Part of a small language model's weights.
Size: 6 heads of 32, MLP 384 SwiGLU, vocabulary 512.
Training: a variant of Adam for these matrices, 156M tokens, 10530 steps.
MLP neurons of a small language model. Each row is named by its layer, matrix (gate and up: input weights) and neuron, and shows model dimensions 64-159. Each number is 50 + 15 x the weight over its row's rms, rounded and kept within 0 to 99. A neuron's up and down rows have the sign that makes its largest values positive.
A block is one neuron, or neurons of one layer that tend to fire together. After each block is what it responds to, as a language model described it from the Wikipedia text at the highest values.

L3.gate285:48 36 57 59 66 58 67 38 40 44 51 75 53 46 69 73 60 75 40 67 74 58 58 42 46 45 52 79 29 51 41 63 70 47 37 45 35 45 46 22 45 43 34 54 84 29 29 51 62 44 55 42 66 65 74 33 26 42 38 35 61 37 41 68 45 56 58 42 61 57 33 55 39 33 57 57 26 61 68 51 68 26 62 34 41 68 40 74 59 97 69 55 81 55 49 34
L3.up285:46 52 52 60 42 52 51 74 44 78 74 62 54 67 46 33 79 53 46 49 75 58 49 60 45 70 51 74 23 76 43 48 60 41 26 72 53 30 38 32 57 61 20 25 65 18 34 48 69 42 41 47 62 87 49 13 28 30 37 47 58 35 47 71 46 44 69 67 39 68 48 42 58 26 36 58 31 60 60 43 69 35 50 37 61 51 52 53 56 72 59 58 73 38 50 46
Description: Mid-word subword fragments

L3.gate96:39 53 40 46 40 46 68 49 42 45 21 35 50 41 54 41 24 52 39 78 35 43 59 49 38 44 48 80 38 24 57 51 66 41 43 45 61 35 43 49 43 52 27 50 61 81 61 51 66 59 88 76 45 43 56 72 33 60 52 25 56 48 52 30 42 44 61 43 84 43 25 38 32 65 53 71 49 55 43 43 74 72 66 50 39 70 35 51 36 52 45 39 33 42 64 75
L3.up96:08 66 53 42 22 73 55 58 44 89 39 44 37 46 65 33 20 59 60 67 43 08 56 31 52 45 50 76 38 54 35 57 66 49 23 72 43 53 56 53 37 44 30 47 41 53 69 54 37 39 59 49 57 37 43 65 40 50 33 30 45 29 32 39 65 53 41 49 82 69 30 44 67 69 48 77 68 76 64 52 55 69 57 37 36 66 25 34 25 14 60 56 66 41 46 54
Description: Word-final subword endings

L9.gate15:76 69 66 37 52 65 42 31 33 35 54 53 60 61 53 31 43 62 79 30 44 59 43 55 59 64 67 43 88 57 44 48 44 56 37 56 35 51 38 71 26 50 57 59 62 48 61 53 61 43 54 61 40 65 53 44 54 18 48 40 57 33 46 61 42 59 72 51 73 53 33 56 26 61 66 70 69 63 68 47 48 38 61 53 36 54 45 35 74 47 58 45 34 54 40 55
L9.up15:72 43 46 25 52 55 36 31 74 66 56 59 47 33 43 51 52 21 69 64 56 60 64 80 65 68 59 41 43 53 34 55 73 50 44 43 71 42 46 23 57 45 47 22 71 66 46 59 66 41 59 65 32 71 51 59 56 40 38 63 19 71 42 53 39 58 63 51 31 37 26 49 37 58 49 67 36 50 48 26 44 50 81 47 57 36 66 69 43 26 86 79 56 18 45 66
L9.gate24:33 42 46 57 63 36 43 46 64 44 57 60 60 57 25 48 38 40 30 10 34 67 46 54 53 60 55 45 63 90 55 30 60 49 51 40 55 40 40 38 63 32 54 34 35 30 59 45 32 76 64 60 07 60 70 75 33 51 47 50 59 57 58 62 30 44 70 48 43 48 36 46 28 44 81 60 45 53 81 50 34 81 43 52 64 82 28 32 68 46 29 33 52 64 43 63
L9.up24:44 46 41 50 34 57 44 31 58 46 48 80 41 59 67 56 44 52 66 59 70 46 63 86 83 63 45 62 57 38 37 59 43 53 44 58 61 26 20 43 36 48 40 45 35 62 57 34 49 38 38 69 47 75 46 44 37 91 53 69 58 76 64 45 40 56 61 53 49 71 32 55 43 58 49 28 37 52 42 34 56 62 53 51 36 39 22 28 35 42 56 52 50 73 27 54
L9.gate131:75 48 56 47 58 22 52 43 47 62 67 37 64 66 42 43 56 72 23 43 53 33 25 46 85 68 70 69 55 46 39 51 63 39 42 42 75 52 14 42 31 66 47 56 68 58 49 81 42 68 68 62 30 58 47 62 57 53 54 20 47 67 53 77 46 52 46 51 68 70 61 36 16 57 48 49 22 50 21 53 54 67 58 55 71 39 20 66 67 38 64 39 58 07 54 64
L9.up131:68 55 55 40 27 55 53 46 62 35 49 37 58 67 72 60 91 30 30 65 15 38 66 52 30 55 39 40 58 59 52 57 35 48 43 55 56 34 51 54 54 29 53 58 47 26 55 69 53 48 60 72 41 59 49 47 60 38 46 50 50 64 42 48 48 54 39 51 52 62 73 37 60 51 57 27 73 41 34 61 62 53 45 59 68 25 49 53 17 34 55 74 55 52 28 51
L9.gate159:65 56 31 36 37 83 40 57 54 33 44 46 73 23 26 40 57 41 67 36 30 56 41 41 67 71 51 33 26 49 39 47 47 63 45 55 63 55 36 41 30 81 61 56 49 20 68 55 46 64 74 55 47 69 48 70 56 43 56 52 82 70 36 56 53 46 53 31 94 53 47 24 57 56 74 33 35 41 63 48 36 66 41 59 25 48 48 65 55 74 55 55 41 59 51 57
L9.up159:43 45 50 61 50 47 51 49 61 67 75 60 38 38 53 50 35 43 67 52 56 49 39 44 72 79 52 59 63 45 22 44 48 39 58 61 28 46 52 36 37 31 36 54 50 49 42 72 65 40 49 49 17 56 54 58 52 17 14 57 53 32 71 54 49 79 27 42 21 62 36 46 30 38 64 40 79 58 37 36 54 53 40 84 44 44 71 52 50 34 43 40 35 65 24 26
L9.gate172:25 67 31 37 52 49 35 47 39 63 72 70 35 36 70 63 40 32 66 19 58 58 44 48 75 54 52 56 58 39 35 48 61 25 57 44 52 39 53 52 29 50 46 71 21 57 43 29 73 48 67 48 35 61 44 52 43 79 44 65 92 65 63 23 30 56 22 61 67 66 44 54 25 69 25 32 43 44 53 27 48 53 47 33 70 56 47 43 62 40 66 76 62 68 71 60
L9.up172:71 54 55 52 39 33 54 45 60 53 50 61 46 73 37 62 45 48 74 47 41 30 50 40 35 38 57 41 39 81 18 42 43 24 59 52 73 65 70 47 58 42 47 47 59 48 51 28 31 31 59 71 72 77 27 56 41 52 33 57 56 57 69 41 41 38 69 32 44 85 46 24 65 34 30 44 53 58 77 42 46 31 57 64 55 55 81 49 29 60 29 51 78 59 10 60
L9.gate192:74 38 50 47 53 67 59 36 41 35 58 27 36 44 17 36 39 44 67 75 30 46 47 78 51 72 52 43 40 65 40 66 47 40 41 21 49 46 09 47 29 69 38 50 46 31 62 65 67 62 65 58 50 80 61 68 54 66 39 44 52 60 46 54 55 58 84 34 66 28 42 32 49 47 59 54 31 50 53 70 00 75 29 56 56 40 55 49 64 43 67 47 52 43 63 71
L9.up192:69 27 20 45 61 56 38 35 73 64 56 50 45 48 62 62 40 39 54 45 45 32 43 44 63 48 39 50 60 44 43 61 64 55 60 37 68 53 73 39 36 45 35 27 22 29 73 44 77 48 67 55 62 51 53 75 67 50 41 28 61 48 52 72 37 47 71 59 49 41 56 41 39 85 54 47 45 39 38 23 40 36 68 60 57 78 42 57 43 29 63 63 48 59 44 67
L9.gate310:50 42 57 54 64 54 68 29 29 67 44 43 38 39 44 75 58 41 61 59 58 42 65 39 51 49 46 66 29 52 55 51 50 38 24 47 62 55 35 38 40 85 35 35 47 29 45 53 66 79 50 56 44 58 56 36 32 52 58 47 35 65 49 99 23 51 51 49 72 42 39 49 49 64 90 43 43 48 70 60 50 32 41 54 59 52 42 33 71 60 47 43 30 42 54 33
L9.up310:40 62 35 36 43 50 70 48 24 37 46 40 30 60 59 40 33 35 72 44 47 22 53 62 59 64 55 38 51 44 40 56 46 71 32 31 44 38 39 15 39 25 38 36 34 66 52 37 51 61 70 52 36 61 53 46 69 46 43 52 87 47 50 64 17 62 29 79 50 38 54 43 16 88 44 79 72 53 34 60 34 48 32 60 49 65 44 44 37 62 60 81 51 73 15 56
L9.gate359:42 44 17 54 89 58 38 17 49 52 30 64 19 48 47 52 30 48 43 55 41 29 69 68 50 73 58 57 55 46 45 63 52 45 43 52 50 58 22 39 32 64 71 50 54 83 67 59 45 60 61 51 42 36 66 57 31 64 65 51 39 77 74 70 29 65 64 54 75 50 49 51 34 43 70 28 26 16 48 63 48 30 36 15 28 40 40 62 62 53 60 52 62 60 56 70
L9.up359:53 69 50 44 62 36 68 55 52 59 45 52 33 59 64 24 49 53 50 46 56 58 66 42 58 55 80 74 40 45 39 55 20 09 34 47 59 59 39 57 62 66 39 54 32 65 56 36 58 40 55 44 39 58 55 50 52 66 41 35 34 71 51 66 53 67 44 75 33 45 69 36 46 80 64 76 44 54 47 63 36 40 49 35 46 64 36 54 66 37 51 54 41 55 73 42
Description: Possessive/adjective word endings

L7.gate136:85 61 62 55 55 64 39 29 35 43 41 48 44 34 73 81 52 43 52 49 46 32 76 51 57 46 32 70 57 61 39 60 66 64 51 42 65 42 72 27 67 64 54 54 35 56 62 64 67 74 38 67 04 25 56 86 31 40 61 72 31 52 27 64 60 50 59 14 43 52 37 56 73 27 54 61 63 37 53 63 53 67 69 64 64 46 42 14 51 41 55 36 41 52 54 37
L7.up136:46 36 24 55 29 62 31 46 48 55 33 35 54 60 56 15 46 99 55 52 37 31 60 58 45 55 34 43 79 36 65 82 68 53 49 45 56 28 74 40 57 62 53 29 69 64 58 65 61 60 70 78 53 44 57 44 36 49 84 50 32 80 61 42 32 41 62 57 46 53 58 42 53 56 55 57 43 51 58 56 18 48 76 48 52 46 27 49 41 31 63 58 48 37 77 62
L7.gate169:28 42 54 23 55 51 71 36 25 53 56 33 70 36 66 77 19 24 73 81 49 48 53 68 47 32 62 42 87 29 29 51 51 47 70 33 45 55 60 37 57 29 37 51 32 72 51 31 58 16 46 57 48 46 49 69 57 34 29 60 33 63 58 52 54 28 57 28 70 58 49 49 30 28 95 59 42 32 52 63 24 50 47 24 59 38 62 58 61 54 63 73 50 75 51 61
L7.up169:65 30 28 34 22 55 45 37 53 60 61 47 51 64 48 76 55 46 60 79 55 40 59 72 56 33 49 21 59 43 64 35 37 44 37 78 37 60 31 58 41 51 30 43 65 37 49 34 38 37 47 70 62 32 38 39 63 49 48 44 53 62 65 56 71 51 48 58 61 48 60 56 67 62 47 75 44 75 21 71 48 41 40 33 39 38 64 63 41 61 58 56 74 42 39 61
L7.gate179:40 41 36 35 53 36 61 52 33 40 66 59 47 41 59 63 68 56 60 55 32 75 52 51 73 36 65 35 58 62 52 64 83 53 51 43 44 45 88 39 58 57 17 42 65 57 33 43 58 51 35 59 60 11 62 57 46 70 67 43 58 44 62 35 32 84 56 37 52 52 43 61 49 47 67 57 43 68 41 53 55 66 37 79 04 82 30 73 54 35 52 64 36 39 44 54
L7.up179:56 33 44 49 38 58 44 43 35 47 39 61 48 29 68 40 40 62 48 73 53 52 52 31 60 40 54 97 25 53 58 54 58 25 39 00 58 31 33 51 38 63 75 69 34 48 62 39 97 51 59 62 67 51 48 52 36 33 50 38 49 51 50 35 73 68 69 40 40 34 52 62 72 46 35 40 59 61 30 13 62 67 66 27 54 71 55 46 38 33 35 42 37 32 57 45
L7.gate225:43 71 37 70 71 41 53 58 54 58 60 50 44 40 65 65 45 67 49 74 61 27 97 64 66 56 64 59 59 56 75 76 62 45 59 54 68 72 59 33 77 79 59 51 27 60 40 47 67 37 45 70 40 52 66 41 53 64 60 55 41 45 65 48 54 48 49 66 47 32 48 49 66 26 42 46 43 38 67 68 72 74 66 79 60 59 72 60 73 43 41 47 57 59 28 59
L7.up225:47 32 22 67 77 57 40 26 55 62 41 68 25 60 21 65 37 68 65 60 64 33 43 24 43 60 51 66 44 54 50 59 69 53 64 73 56 19 82 27 64 66 64 51 46 55 51 41 60 53 49 52 16 44 74 56 27 50 46 52 30 35 41 23 50 63 37 70 86 49 42 41 89 37 81 56 31 37 63 67 23 51 46 63 43 47 47 33 48 32 71 58 52 64 71 25
L7.gate230:62 63 33 35 48 75 85 50 41 41 29 56 45 58 63 44 52 62 48 41 58 67 63 48 51 59 47 74 53 43 40 47 45 45 49 47 67 19 49 38 68 35 38 47 51 48 50 47 56 59 59 54 34 56 39 77 34 54 81 41 35 66 10 53 27 42 69 69 55 37 54 60 51 47 46 23 64 28 28 73 42 48 43 01 46 85 24 43 53 63 44 55 65 65 53 41
L7.up230:37 63 52 33 42 50 45 43 51 54 58 54 50 47 63 54 64 33 40 18 42 32 32 42 44 65 40 63 51 69 39 50 75 43 43 36 68 49 57 40 58 58 49 43 64 15 55 88 22 55 68 51 22 59 55 69 37 37 54 48 54 36 36 60 36 41 48 69 57 52 63 49 55 35 71 44 54 47 75 65 55 47 48 40 37 49 53 81 28 53 27 31 58 36 34 48
L7.gate247:86 56 66 21 51 48 55 37 55 40 42 63 62 36 60 73 32 56 53 64 60 37 54 41 46 66 33 76 29 25 77 58 61 55 70 62 52 59 56 46 71 42 30 63 56 38 31 53 73 72 45 70 25 40 40 63 37 36 33 53 32 70 64 44 35 47 49 33 69 59 56 72 62 36 58 42 55 47 59 46 36 38 57 41 36 41 25 60 44 47 47 74 38 67 42 39
L7.up247:53 42 66 58 50 55 78 43 42 70 69 46 77 50 63 38 43 59 18 39 45 47 36 63 37 40 63 72 62 41 75 51 64 40 24 45 54 32 83 58 54 40 44 65 25 29 61 68 31 34 53 48 34 75 51 40 58 63 69 56 69 33 32 61 57 51 32 44 49 60 45 39 42 44 57 32 30 48 36 42 46 65 52 60 51 28 19 39 52 32 42 38 56 60 61 52
L7.gate358:51 64 48 48 37 44 77 39 51 54 22 45 22 60 52 54 56 58 68 62 54 43 78 56 52 60 46 15 49 69 28 46 68 88 42 36 60 72 41 20 51 52 61 56 51 62 47 45 39 57 56 86 42 57 47 44 60 46 62 59 51 72 51 30 53 62 42 65 45 53 56 45 51 60 60 63 71 29 55 53 43 42 55 59 52 31 66 42 41 55 52 34 25 29 21 72
L7.up358:41 25 37 37 54 45 54 44 59 42 79 48 26 21 60 26 57 77 36 28 23 33 23 42 46 92 53 52 49 51 32 31 31 54 66 78 68 52 41 43 47 51 48 52 32 43 58 47 53 66 51 83 29 33 54 36 64 25 53 37 66 40 43 47 64 52 22 36 70 44 35 30 39 63 27 46 42 58 54 30 63 55 43 45 55 35 73 54 42 39 69 45 43 31 42 40
L7.gate369:43 32 14 44 66 69 72 27 33 67 38 62 68 45 44 58 31 59 43 27 58 53 65 50 92 26 39 75 59 63 45 73 57 35 34 56 66 41 69 44 23 50 55 54 74 73 50 40 57 41 56 59 57 75 55 62 62 45 55 54 49 35 44 25 39 52 67 31 64 28 40 42 69 38 49 49 41 49 41 63 61 53 58 62 33 81 54 42 39 58 55 51 22 74 33 54
L7.up369:57 72 33 48 44 63 52 13 73 63 28 49 48 40 57 42 34 46 39 46 56 60 37 63 36 61 29 53 41 43 44 17 64 48 15 64 65 77 59 47 83 53 61 54 77 67 44 31 55 57 67 63 55 60 55 90 45 69 33 24 35 55 30 44 36 67 56 41 51 46 56 69 69 62 35 17 36 69 55 43 42 71 49 10 49 24 10 51 35 54 54 49 58 61 44 60
Description: Auxiliary-to-verb adverb slot

L7.gate176:53 46 58 69 45 47 51 40 33 43 47 38 60 41 26 63 28 20 50 59 38 54 65 88 78 16 54 30 53 38 41 34 63 64 38 55 49 52 52 50 18 89 46 27 46 31 68 63 58 48 71 56 48 58 70 45 41 54 81 45 34 40 55 58 38 58 79 54 50 68 45 41 42 59 72 73 35 25 50 54 25 52 67 66 23 41 35 32 52 69 59 69 29 48 59 69
L7.up176:53 42 77 48 36 44 53 59 33 53 32 29 50 59 45 41 37 46 59 33 36 50 44 64 42 31 60 33 49 28 58 46 62 51 64 48 52 61 24 44 28 47 81 58 46 64 62 42 64 71 53 45 89 51 40 44 43 36 58 75 65 58 99 31 41 40 54 58 47 33 51 31 53 90 43 59 38 35 45 30 34 53 70 54 38 61 41 71 93 48 31 65 52 58 23 55
L7.gate233:45 23 71 21 79 31 43 30 54 45 52 41 49 47 45 46 65 60 23 35 29 65 31 44 45 66 73 59 49 56 26 45 52 31 67 65 32 68 63 47 03 60 70 57 37 19 67 66 42 43 64 57 44 48 48 52 55 63 33 74 35 49 51 50 63 51 63 31 49 42 60 54 48 62 63 54 36 45 76 44 00 39 45 68 53 32 33 75 71 50 80 55 40 34 20 60
L7.up233:55 53 51 62 48 21 53 46 59 57 48 54 52 36 55 63 44 41 31 62 58 65 54 05 42 48 31 61 33 51 37 43 56 52 49 34 76 53 24 40 33 60 56 32 51 48 29 53 45 64 53 74 55 58 67 63 60 62 48 52 29 41 61 50 49 47 23 47 56 64 38 80 57 26 62 37 47 43 55 64 46 65 41 53 65 52 64 66 80 61 58 67 56 45 47 57
L7.gate245:38 62 53 63 32 38 65 21 62 62 13 55 70 37 68 62 36 46 54 62 73 70 58 43 58 00 57 56 62 58 54 48 45 49 41 51 33 66 33 36 39 99 55 40 47 60 50 39 74 67 41 55 41 68 64 75 43 33 77 33 56 54 47 18 51 44 56 55 45 27 72 63 47 42 58 44 40 37 44 54 60 54 39 36 25 46 84 56 64 79 49 52 57 44 34 38
L7.up245:26 43 42 50 47 32 48 42 92 41 33 46 51 50 48 62 63 75 27 46 52 57 43 72 32 53 63 53 43 53 40 36 23 46 50 51 20 52 39 59 32 60 61 64 61 68 48 21 34 60 40 74 51 45 52 48 35 56 45 32 64 42 70 44 28 37 38 42 16 39 31 37 52 62 42 41 75 68 63 65 53 44 59 34 39 62 57 48 43 43 30 47 43 46 36 49
L7.gate258:55 31 39 64 15 22 57 69 47 39 67 87 34 48 36 87 38 48 36 61 39 64 44 41 60 64 50 50 77 62 67 57 51 40 44 30 58 31 43 43 40 61 50 38 52 54 66 54 42 45 55 58 74 43 75 50 49 44 58 24 69 54 72 21 77 40 46 65 56 50 31 30 54 35 71 50 23 50 29 30 51 55 31 65 25 55 43 43 71 72 40 42 46 37 49 49
L7.up258:20 48 49 61 52 43 48 65 41 59 35 70 51 54 45 43 48 32 36 40 48 60 41 41 80 65 38 34 60 33 23 64 52 65 76 24 58 70 43 43 51 79 75 32 55 84 66 45 27 13 38 58 80 43 43 46 51 65 57 42 64 44 57 42 41 57 33 81 74 50 37 51 41 18 39 59 44 40 58 38 57 42 76 33 59 41 36 27 61 38 67 40 73 61 50 30
L7.gate277:71 74 42 62 57 67 78 34 61 67 22 48 40 55 41 71 59 41 40 52 60 48 37 52 38 60 66 48 36 46 47 50 51 32 60 39 48 29 53 19 21 68 59 53 34 66 49 53 32 52 52 40 35 73 66 67 38 42 28 32 48 52 51 55 78 55 49 35 63 55 35 52 51 37 47 41 31 38 76 65 28 35 43 54 48 46 60 77 81 92 62 28 45 32 45 50
L7.up277:61 56 41 15 56 55 54 37 34 53 56 48 48 36 81 65 52 44 47 62 63 75 67 45 29 51 82 49 60 14 24 55 43 48 37 51 47 52 52 63 49 37 53 44 35 52 43 65 41 38 61 73 51 40 50 54 55 61 49 43 65 51 66 71 40 27 62 54 52 51 44 79 43 59 44 42 60 55 54 51 27 47 54 33 49 16 49 70 55 55 60 49 60 30 48 53
L7.gate296:31 71 53 60 50 37 62 23 37 39 49 42 32 13 45 64 36 69 17 19 16 39 64 57 48 46 48 39 55 28 49 67 42 32 43 73 34 72 80 32 46 49 53 48 55 48 51 72 64 61 39 37 48 67 78 47 44 68 46 32 42 54 51 39 52 61 48 29 60 65 49 43 35 52 80 63 50 67 62 39 57 63 84 64 59 36 51 63 51 60 65 50 66 52 29 44
L7.up296:38 62 74 39 32 22 52 43 16 32 67 33 59 07 68 37 76 65 48 60 58 62 54 54 30 21 36 41 44 35 65 71 36 51 53 50 64 36 57 48 60 54 35 33 59 50 51 47 39 59 57 64 35 55 51 34 49 49 61 32 69 44 32 56 77 73 59 51 57 31 29 48 34 52 43 82 39 40 30 52 33 46 26 61 34 70 69 88 54 34 48 25 48 45 62 57
L7.gate356:53 44 75 43 40 51 63 41 50 48 56 56 54 46 72 75 64 71 47 48 25 61 26 26 91 41 41 29 70 38 54 39 42 48 53 79 52 34 50 22 45 46 85 70 46 36 43 60 40 54 62 32 56 49 81 61 30 39 79 44 54 26 68 52 48 44 78 41 57 40 46 52 50 49 53 35 30 40 38 65 62 33 49 26 37 13 69 37 77 67 69 53 52 33 59 48
L7.up356:46 50 74 37 53 29 52 48 30 43 52 25 41 70 51 48 67 40 35 24 70 53 48 60 59 38 35 43 50 22 36 61 39 38 67 51 85 28 58 49 57 61 49 39 52 55 78 58 34 69 41 55 63 52 75 60 63 35 51 50 61 72 46 62 29 72 49 34 21 52 52 10 35 41 78 52 63 65 70 62 40 39 52 53 69 53 72 40 17 60 41 32 81 54 49 57
L7.gate378:57 61 23 72 63 89 89 44 24 57 47 39 47 70 54 72 44 42 42 47 35 46 64 51 75 67 29 61 46 18 41 52 31 34 56 41 17 40 58 39 45 40 42 51 53 69 62 27 43 65 58 75 41 54 59 51 53 41 69 49 45 58 42 61 40 66 67 53 32 64 33 62 40 49 71 64 40 53 53 49 43 68 44 74 37 60 32 28 44 63 87 67 74 48 66 68
L7.up378:41 53 51 58 54 36 21 66 48 45 54 44 31 48 57 61 52 40 44 52 55 86 23 44 39 46 49 74 44 46 61 48 27 59 28 67 49 63 36 55 55 54 61 30 54 73 41 66 48 63 24 26 31 54 52 61 42 35 55 42 62 56 59 67 42 61 49 69 35 49 22 48 59 47 83 57 53 72 74 54 63 73 50 52 49 34 59 53 44 30 70 14 46 55 42 59
Description: Mid-word suffix pieces